MLP neurons of a small language model. Each row is named by its layer, matrix (up: input weights) and neuron, and shows model dimensions 357-420. Each number is 200 + 30 x the weight over its row's rms, rounded and kept within 0 to 999.
A block is one neuron, or neurons of one layer that tend to fire together. After each block is what it responds to, as a language model described it from the Wikipedia text at the highest values.

L8.up796,252,166,161,169,214,201,202,231,241,248,207,230,179,235,204,176,189,194,166,202,161,241,197,229,233,235,201,275,178,145,208,154,180,198,279,186,236,220,186,254,233,194,273,188,227,181,143,179,160,200,197,188,166,186,182,122,205,184,229,164,216,239,228,154
L8.up882,177,189,230,181,178,182,208,196,203,221,148,302,203,181,161,223,215,201,249,153,205,222,247,194,208,183,241,177,215,202,234,206,241,216,185,190,204,191,173,231,261,196,195,159,150,235,198,219,231,208,239,241,189,209,192,161,254,212,173,176,200,259,228,188
L8.up1248,178,280,210,181,184,183,227,252,205,182,200,169,203,111,178,238,229,205,200,176,264,214,147,174,230,161,193,266,262,181,205,217,209,214,154,185,248,240,177,141,156,168,224,223,233,203,206,221,161,221,219,236,191,189,218,217,208,168,164,198,284,268,251,189
L8.up1770,202,206,210,162,219,222,180,234,188,245,183,167,182,216,162,179,192,168,193,151,250,221,192,222,249,167,212,176,212,166,245,215,250,206,201,193,217,181,190,226,172,166,194,201,200,186,170,212,182,140,270,183,173,189,195,247,191,197,188,228,180,240,235,187
Description: Auxiliaries or verbs right after a superlative phrase that lead into "ever", as in "greatest I've ever", "has ever"; also "not", "less", "more".

L8.up659,253,201,183,198,168,202,196,216,236,260,240,213,235,167,165,190,184,218,172,172,198,249,225,197,185,174,261,179,196,213,175,182,204,238,237,246,250,205,168,225,186,164,178,238,165,185,200,256,210,175,156,207,240,194,230,228,202,185,226,213,185,147,186,220
L8.up715,189,190,199,219,196,191,195,154,201,179,241,203,253,244,211,174,211,185,204,150,200,178,177,156,208,211,163,131,197,190,191,191,226,163,185,202,241,209,206,183,193,212,225,176,149,177,219,188,196,192,194,215,215,212,178,204,205,272,212,228,163,208,212,163
L8.up883,228,215,148,241,245,241,191,245,139,218,249,205,195,193,209,155,180,265,198,218,245,210,226,152,200,244,191,187,209,155,156,169,273,180,234,268,215,182,220,181,161,188,173,206,176,182,243,247,225,201,197,209,211,162,255,191,132,191,180,170,193,188,219,189
L8.up1898,188,224,183,226,212,224,200,178,196,211,188,246,164,173,146,166,159,255,152,210,194,169,212,186,202,181,186,127,194,204,217,163,239,189,191,215,228,181,245,184,191,193,181,289,231,155,215,225,222,175,220,226,199,224,191,193,240,147,220,198,142,173,151,219
Description: Word pieces in the middle of quoted or italic titles and names, often non-English phrases, such as de in Por el amor de amar, Reise, Wählergemeinschaft.

L6.up1484,196,186,220,204,215,151,214,181,191,175,207,185,230,144,245,218,180,173,176,176,272,223,188,227,161,147,255,190,218,222,176,196,209,212,174,174,208,186,191,238,200,127,199,158,177,172,200,176,260,167,195,204,172,171,261,179,218,158,207,208,203,220,224,201
Description: Mid- or word-final subword pieces completing rare proper names, mostly people's surnames in lists and credits, e.g. R-ambo, Ko-ski, Abdul-Jabba-r.

L6.up1023,215,195,193,189,159,216,215,216,131,191,238,233,255,207,239,166,149,237,179,211,200,193,215,188,125,232,214,242,200,256,235,184,178,209,240,209,189,159,173,214,215,213,214,190,160,152,210,195,171,221,217,236,203,188,207,153,187,211,180,198,178,194,127,217
Description: Last word pieces or plural -s finishing concrete nouns, often landscape or plants (groves, prairies, water table, banyan tree), plus following "of".

L2.up28,204,251,224,226,220,192,194,160,197,179,178,222,188,249,240,206,193,187,179,168,235,200,175,217,239,195,256,191,192,156,211,223,164,124,217,242,257,192,201,239,221,163,172,232,230,209,198,243,194,245,206,172,167,153,189,126,258,214,180,193,189,213,205,164
L2.up62,232,238,211,164,211,169,151,179,204,184,242,206,256,168,209,128,179,181,186,189,152,191,219,230,205,176,207,213,238,176,199,200,218,241,198,192,174,211,163,180,216,181,176,209,235,146,200,190,209,223,183,219,111,178,210,240,180,166,181,223,216,223,230,211
L2.up243,202,230,209,201,212,183,187,198,224,171,221,197,285,226,236,169,202,203,182,201,241,215,103,191,206,188,182,196,197,179,203,174,220,222,211,239,177,213,182,216,208,247,215,196,204,221,246,197,194,224,189,137,201,169,236,212,263,225,234,203,192,208,247,169
L2.up489,131,252,171,207,261,228,168,198,238,247,239,220,167,235,236,203,206,236,226,181,220,161,133,174,201,221,127,164,211,162,169,241,203,242,275,198,193,178,192,193,209,182,155,170,175,194,288,204,217,230,215,251,172,227,212,182,219,187,202,182,218,228,248,212
L2.up615,230,254,235,189,224,219,200,192,243,229,227,209,218,240,197,143,199,179,209,178,275,211,158,210,205,206,163,185,221,177,186,204,180,223,237,214,174,181,225,211,220,222,175,207,182,193,198,201,253,222,267,185,142,214,204,245,189,196,231,184,203,216,236,170
L2.up812,244,202,215,185,174,189,161,188,225,180,171,231,219,218,229,154,201,171,195,165,228,194,165,160,200,233,158,182,189,170,174,205,175,216,234,221,230,239,246,199,223,205,183,195,166,193,192,169,163,130,244,215,170,180,187,196,178,192,232,169,230,236,249,254
L2.up870,203,222,162,237,185,193,182,227,197,207,253,238,169,218,244,184,142,203,231,226,245,147,149,175,202,203,212,131,198,213,204,178,238,136,175,225,181,187,220,214,185,216,249,160,255,257,232,246,234,195,224,208,129,175,199,177,237,238,210,218,213,147,192,169
L2.up911,186,215,200,246,212,193,216,215,184,208,222,186,189,212,215,115,210,202,188,175,239,193,154,189,188,213,143,261,256,177,209,213,208,216,258,206,207,179,173,194,194,237,193,186,162,218,193,169,248,210,221,253,119,228,234,223,226,199,242,204,196,238,231,167
L2.up1251,217,201,201,182,178,173,152,232,256,175,222,235,197,191,219,162,218,166,195,179,222,207,218,219,203,217,239,174,240,215,165,197,242,212,184,168,218,194,272,204,201,208,231,184,141,205,251,236,199,197,239,207,158,179,168,201,193,193,182,195,226,189,193,190
L2.up1301,212,263,188,207,210,217,163,229,237,159,174,233,194,265,215,197,152,224,196,213,220,184,143,208,235,208,174,232,173,188,191,177,205,219,196,195,192,191,210,156,252,186,170,247,254,231,207,242,226,176,209,194,165,160,206,196,241,203,203,167,258,196,177,197
L2.up1350,170,208,195,223,188,199,216,163,192,201,208,225,188,196,209,192,224,199,243,193,197,206,191,173,238,196,211,225,196,166,191,173,220,210,259,192,200,217,222,180,207,216,203,202,165,198,239,178,163,213,191,228,166,134,159,216,247,148,217,203,204,125,219,225
L2.up1401,232,186,154,214,209,116,137,169,186,235,224,207,192,212,253,193,231,206,206,172,204,168,219,215,186,169,193,175,229,162,178,223,194,195,188,176,180,91,243,231,227,219,157,192,164,198,168,119,259,219,183,235,214,212,239,212,228,152,199,146,191,152,149,170
L2.up1452,218,204,187,196,244,198,166,200,207,227,222,225,215,265,230,221,199,214,209,235,232,175,159,184,261,188,178,224,199,186,203,190,196,194,212,185,246,205,195,228,212,231,192,223,184,237,273,222,222,203,182,217,135,132,174,263,214,216,219,197,235,176,243,222
L2.up1517,223,228,187,254,183,244,151,248,206,245,178,231,206,235,239,115,218,133,135,204,190,205,188,208,210,215,185,183,210,181,215,191,242,193,263,208,174,179,227,188,200,280,199,184,161,206,239,242,158,203,250,194,209,152,149,203,219,156,196,205,182,251,157,200
L2.up1571,225,193,151,244,189,188,210,235,205,263,215,212,214,206,183,177,186,156,168,207,246,168,168,203,145,193,228,212,213,169,188,165,165,178,185,221,180,218,224,170,211,290,203,244,200,243,218,249,239,192,181,180,216,186,175,252,157,183,183,203,266,190,243,169
L2.up1695,204,243,210,227,180,190,133,189,200,185,248,230,218,197,247,142,179,149,182,205,214,174,157,211,226,198,214,214,208,174,155,232,254,173,233,178,199,189,183,186,200,192,266,258,224,205,190,248,228,168,244,182,156,236,230,155,228,231,191,170,181,194,186,212
Description: Short vowel-led word pieces in the middle of split words, often foreign names or German compounds, e.g. Kho|it, Me|ach|um, Verme|er, A|on.

L8.up441,206,236,236,219,178,209,207,198,174,251,234,211,189,181,230,179,240,194,210,183,187,185,179,213,189,168,197,194,199,165,177,220,262,190,225,179,209,133,192,237,210,204,215,176,241,190,249,155,195,173,186,218,168,198,197,187,185,181,221,230,257,209,175,196
L8.up730,223,179,217,215,98,254,170,210,202,174,183,239,163,166,270,171,183,204,221,185,201,202,171,203,229,185,252,240,149,213,221,225,147,248,230,215,167,179,192,201,243,220,212,137,247,175,267,140,183,211,220,193,170,188,224,240,205,201,161,190,208,220,220,241
L8.up1496,160,176,154,226,155,228,164,210,195,199,219,246,240,175,273,159,182,256,180,205,258,200,180,212,182,191,183,171,192,176,182,254,271,168,204,213,232,157,204,179,212,199,187,165,226,190,190,226,167,179,197,165,187,190,210,126,158,218,181,223,219,169,179,166
L8.up2022,199,184,190,170,142,234,173,134,189,260,208,179,235,235,232,205,199,170,214,215,185,225,175,207,212,197,191,149,159,205,223,215,205,211,149,226,180,186,263,264,224,207,215,182,184,219,217,214,209,177,197,164,204,164,197,217,145,201,196,226,239,197,202,196
Description: Final pieces that complete concrete nouns or compounds in lists and descriptions, often just before a plural -s or a comma: beard(s), flare(s), to-y(s), U-V, clay.

L2.up129,177,230,217,216,223,179,148,174,218,162,262,110,196,199,219,217,164,163,120,198,269,222,245,225,256,204,222,139,219,132,236,178,283,182,183,186,168,187,206,217,202,207,226,177,222,225,179,212,228,161,231,170,141,219,221,183,230,201,170,179,116,220,174,188
L2.up250,220,190,203,167,197,199,183,194,247,203,222,174,201,169,267,202,204,159,237,175,200,250,140,246,149,186,240,202,207,173,218,210,261,237,235,189,183,207,168,127,218,188,190,163,173,213,191,222,205,242,202,252,160,203,159,157,195,187,207,228,219,190,197,229
L2.up278,194,226,198,236,213,249,126,216,207,223,196,170,201,179,234,189,210,238,206,202,260,164,190,200,204,198,152,198,220,238,220,193,239,236,279,218,246,202,215,273,183,191,216,173,174,214,190,151,234,234,200,207,166,227,139,186,163,216,204,175,172,205,281,187
L2.up456,154,237,200,189,172,213,223,206,244,253,164,180,193,196,213,161,152,228,222,213,202,188,225,190,182,173,172,194,245,237,205,202,206,234,175,208,222,239,217,153,204,211,175,214,158,206,232,193,193,201,221,149,186,186,214,212,222,178,162,152,208,227,220,196
L2.up511,205,250,212,197,247,209,175,221,238,237,189,206,210,216,262,273,198,185,204,154,215,224,212,209,183,144,189,187,187,239,190,190,223,240,252,163,197,235,158,211,226,212,194,184,215,189,218,207,188,215,212,219,187,202,203,181,201,111,169,229,163,192,179,138
L2.up564,180,228,160,194,137,200,279,245,178,187,255,215,197,151,178,183,165,226,164,193,218,165,237,206,212,187,220,235,232,172,162,215,200,183,186,188,230,178,156,241,160,215,224,148,231,182,245,230,197,199,231,167,247,157,168,185,188,245,187,226,221,167,174,183
L2.up730,191,214,191,211,211,273,196,204,225,190,167,238,179,174,284,181,158,233,277,183,198,164,223,236,178,217,205,235,197,219,193,166,178,251,234,172,268,231,187,226,147,217,195,164,141,252,213,174,193,225,197,199,154,202,252,163,229,233,162,150,167,176,201,179
L2.up944,202,240,207,223,217,186,176,222,176,199,223,191,197,307,213,253,191,203,208,177,282,191,245,216,219,167,205,154,194,224,183,223,251,169,217,129,224,222,230,211,219,174,195,186,210,257,229,184,190,218,210,236,222,207,207,210,143,228,171,230,184,189,207,185
L2.up968,221,110,258,208,256,210,212,167,228,140,186,219,206,262,187,175,186,213,224,155,176,197,207,215,163,217,172,254,217,210,163,202,185,184,236,227,169,240,194,229,211,211,247,256,195,178,197,194,221,183,217,189,136,197,196,169,214,186,200,193,210,212,183,185
L2.up1013,190,265,224,244,163,194,179,185,241,183,223,253,170,154,240,129,184,175,182,192,219,165,166,195,180,188,194,178,228,162,209,233,148,243,228,116,207,168,152,194,159,201,234,196,177,240,192,239,228,169,253,214,133,197,236,221,184,175,199,255,165,210,231,163
L2.up1197,174,176,220,280,264,229,183,182,253,206,224,205,191,214,181,221,232,194,178,175,279,242,213,224,167,208,171,242,196,227,145,183,263,251,223,210,205,208,184,219,238,191,194,204,209,184,238,199,148,219,248,216,161,190,248,194,213,199,214,187,192,173,138,196
L2.up1342,150,188,142,197,157,157,222,217,218,211,183,196,199,191,235,228,206,216,191,200,226,204,167,214,225,167,207,167,223,151,175,199,257,215,237,179,268,201,209,219,254,209,185,220,216,238,195,206,284,203,228,166,195,172,180,145,166,137,190,166,179,255,209,185
L2.up1378,228,156,200,232,217,242,193,228,261,191,206,188,147,162,223,191,215,258,186,201,248,168,188,200,170,183,224,191,211,213,209,172,213,218,186,221,235,200,237,216,193,172,163,218,224,230,209,183,152,221,197,219,225,196,214,173,178,178,218,166,193,216,176,193
L2.up1469,223,233,204,201,241,231,130,201,190,200,190,193,159,229,251,203,224,228,158,203,195,221,177,204,190,191,233,180,179,182,178,249,219,155,199,230,162,189,203,247,226,210,241,156,241,213,253,189,199,194,219,208,182,229,241,196,146,200,203,229,112,188,126,199
L2.up1876,232,206,174,225,168,248,200,167,215,187,237,238,214,186,239,112,178,215,157,223,253,169,198,176,298,163,231,204,217,145,220,256,228,204,167,184,201,194,179,228,230,137,175,165,194,207,229,158,234,240,199,202,187,194,196,236,181,260,225,167,214,184,199,160
L2.up1948,252,165,232,179,212,249,201,207,238,184,280,214,199,242,175,195,221,215,213,182,229,195,160,207,188,214,243,194,183,156,230,162,211,207,207,193,223,160,190,238,237,198,224,157,211,177,190,169,221,206,195,209,177,253,220,238,196,216,170,166,237,187,149,207
Description: Last subword piece of a multi-token proper name or word, such as -er in Masser, Metro-Goldwyn-Mayer, Holdener, or -ly in Tillymoss.

L8.up142,200,206,226,223,203,179,187,174,176,211,183,240,255,204,195,246,158,227,231,235,210,170,173,224,214,235,182,228,154,180,182,215,229,190,172,226,170,201,218,176,195,203,176,160,207,226,218,177,234,187,218,222,251,192,235,189,167,231,175,209,178,250,221,173
L8.up373,190,203,190,223,173,229,191,254,165,248,195,200,137,202,175,197,225,226,216,207,203,154,174,224,170,198,233,201,184,146,206,187,243,228,228,220,223,211,237,205,167,211,227,201,270,212,237,213,224,155,210,231,217,127,198,163,178,210,173,194,203,184,227,159
L8.up1873,182,249,206,189,237,156,164,208,166,223,206,195,232,225,179,170,199,164,207,189,214,227,224,161,165,207,272,180,200,167,141,224,214,217,185,204,200,235,173,192,174,180,218,144,197,137,187,192,224,204,242,165,187,158,202,194,272,178,134,231,186,178,201,157
L8.up1964,185,167,197,148,198,160,198,184,223,180,239,182,243,194,195,213,211,189,191,156,180,203,222,210,229,171,211,186,205,179,162,219,217,218,148,187,192,160,200,125,211,172,202,231,169,196,206,192,215,134,175,189,167,198,157,222,254,190,269,183,145,187,219,145
Description: Final word-pieces of multi-token proper names, mostly Arabic, Persian, Turkic and Central Asian (Rabi'ah, Ghazni, Shamasdin), plus second words of names (Seoul Dynasty, Pliny the Elder).

L2.up133,230,197,173,202,199,257,171,142,161,217,206,232,202,176,234,195,217,209,178,191,221,211,161,195,257,190,239,189,215,223,249,181,241,201,267,248,160,205,216,176,228,152,227,152,206,220,170,137,229,170,184,161,169,234,204,197,188,168,198,227,194,225,197,195
L2.up223,204,179,197,222,150,196,226,163,225,192,204,249,218,196,145,213,140,218,161,177,174,166,248,140,186,217,234,180,224,162,231,237,222,219,160,180,147,255,248,214,159,275,198,155,159,199,180,180,212,169,209,179,226,201,216,184,213,136,239,173,173,226,163,210
L2.up333,203,197,199,182,153,217,264,159,235,185,176,212,235,157,140,199,186,247,189,210,213,189,171,179,218,162,192,230,208,217,159,205,181,144,121,232,160,196,220,237,178,169,240,203,199,264,214,193,150,179,213,242,198,190,213,200,147,180,204,178,184,157,160,185
L2.up488,207,195,143,203,158,272,174,187,182,248,128,228,207,189,162,204,174,185,149,245,163,176,169,156,252,214,248,225,212,194,185,203,171,197,190,229,224,160,218,208,186,184,233,144,191,184,273,213,183,172,181,211,139,184,173,240,115,147,215,188,213,216,231,243
L2.up620,223,161,197,210,306,200,203,191,247,274,209,221,208,185,202,239,189,179,197,215,175,151,175,198,151,258,217,173,108,164,227,168,199,221,129,235,149,210,176,215,179,177,252,240,213,218,191,190,197,200,198,257,198,228,219,208,182,237,205,236,225,195,207,168
L2.up628,237,191,171,147,211,187,254,183,177,184,153,199,217,250,166,193,212,189,252,261,205,246,135,159,173,196,160,170,122,180,238,172,196,229,142,222,188,171,219,233,208,179,246,212,193,198,243,184,172,221,160,227,194,218,153,215,234,209,267,243,195,220,163,220
L2.up657,290,176,162,199,220,229,222,203,235,214,168,180,224,212,184,179,142,153,199,185,225,177,122,176,234,249,175,195,185,161,237,169,227,206,180,195,138,170,209,205,193,175,194,244,211,209,209,203,160,190,190,180,161,223,218,190,199,186,224,146,234,216,240,213
L2.up722,222,214,260,209,192,232,208,165,213,211,163,226,218,247,218,190,214,187,187,157,201,190,297,164,203,200,183,142,190,185,219,231,194,191,221,175,221,197,245,207,220,177,195,118,205,170,199,151,151,190,189,213,169,264,238,231,246,214,177,208,231,203,203,215
L2.up1069,240,170,255,189,203,228,186,206,181,178,160,220,292,169,192,181,194,235,192,193,192,172,152,203,247,226,176,241,181,176,200,209,181,142,164,196,179,207,217,196,224,149,172,222,210,217,237,193,214,254,225,226,164,223,196,172,268,238,239,194,161,270,189,188
L2.up1101,201,194,183,229,230,228,199,169,189,234,222,157,242,233,206,195,227,237,200,192,216,168,217,208,163,257,200,214,200,297,191,259,228,231,222,228,167,259,228,229,185,185,148,207,167,176,214,252,94,183,186,189,196,224,221,220,166,178,245,168,165,198,212,193
L2.up1182,261,159,212,226,195,232,230,170,172,258,171,222,182,222,178,201,184,186,155,193,171,197,123,206,169,147,266,203,152,198,207,118,235,220,265,204,127,210,180,144,176,167,155,209,214,209,157,254,180,190,167,196,206,261,216,197,192,143,188,142,216,204,276,223
L2.up1254,251,204,229,223,210,219,146,197,136,178,180,263,199,210,174,179,212,209,182,186,198,201,244,207,174,177,164,204,229,205,200,180,189,154,181,187,159,237,189,218,240,188,213,209,266,238,165,151,145,208,205,164,216,204,202,222,202,198,185,149,190,171,222,234
L2.up1310,237,210,205,222,189,250,166,250,163,175,192,193,283,240,233,140,153,198,188,171,213,157,170,158,144,159,140,191,212,189,177,164,182,183,200,191,222,195,189,167,240,131,199,171,173,225,253,198,165,227,203,225,204,201,159,226,182,157,201,160,202,182,206,203
L2.up1524,204,236,171,215,206,265,209,203,158,226,185,209,241,192,180,229,216,214,157,215,209,229,169,189,127,203,205,178,242,213,156,212,226,265,188,259,207,230,148,215,143,242,168,187,180,173,220,250,219,165,199,223,190,226,224,194,177,197,190,208,212,207,213,160
L2.up1672,193,235,211,207,233,191,246,238,183,196,205,230,257,216,200,187,150,178,220,183,212,170,164,220,172,175,192,218,167,239,234,183,191,183,186,206,193,153,208,188,248,134,194,229,205,222,186,246,147,255,205,216,169,228,195,272,250,182,169,202,207,136,257,174
L2.up1735,248,169,189,140,191,206,223,166,172,219,168,246,210,188,273,259,176,201,264,211,163,151,185,232,126,210,212,195,217,244,196,179,222,198,232,156,226,185,201,187,222,226,221,217,224,178,189,216,214,191,221,159,206,257,191,207,165,220,173,171,181,210,191,220
Description: The t in don't, didn't or wouldn't, plus not and never, and mid-word apostrophes (O'Keefe, It'd); weaker on fragments of quoted names.

L6.up1508,202,237,251,207,160,206,264,169,130,193,227,227,233,204,183,119,171,202,251,208,135,214,188,185,270,219,190,224,189,149,220,152,161,225,181,196,188,199,185,179,209,191,197,220,124,197,266,216,159,247,189,234,194,227,182,180,261,209,188,193,202,139,220,198
Description: Tokens just before a main verb in a clause, such as "t" in don't, infinitive "to" after a verb plus its object, "not", "will", "have", and "they".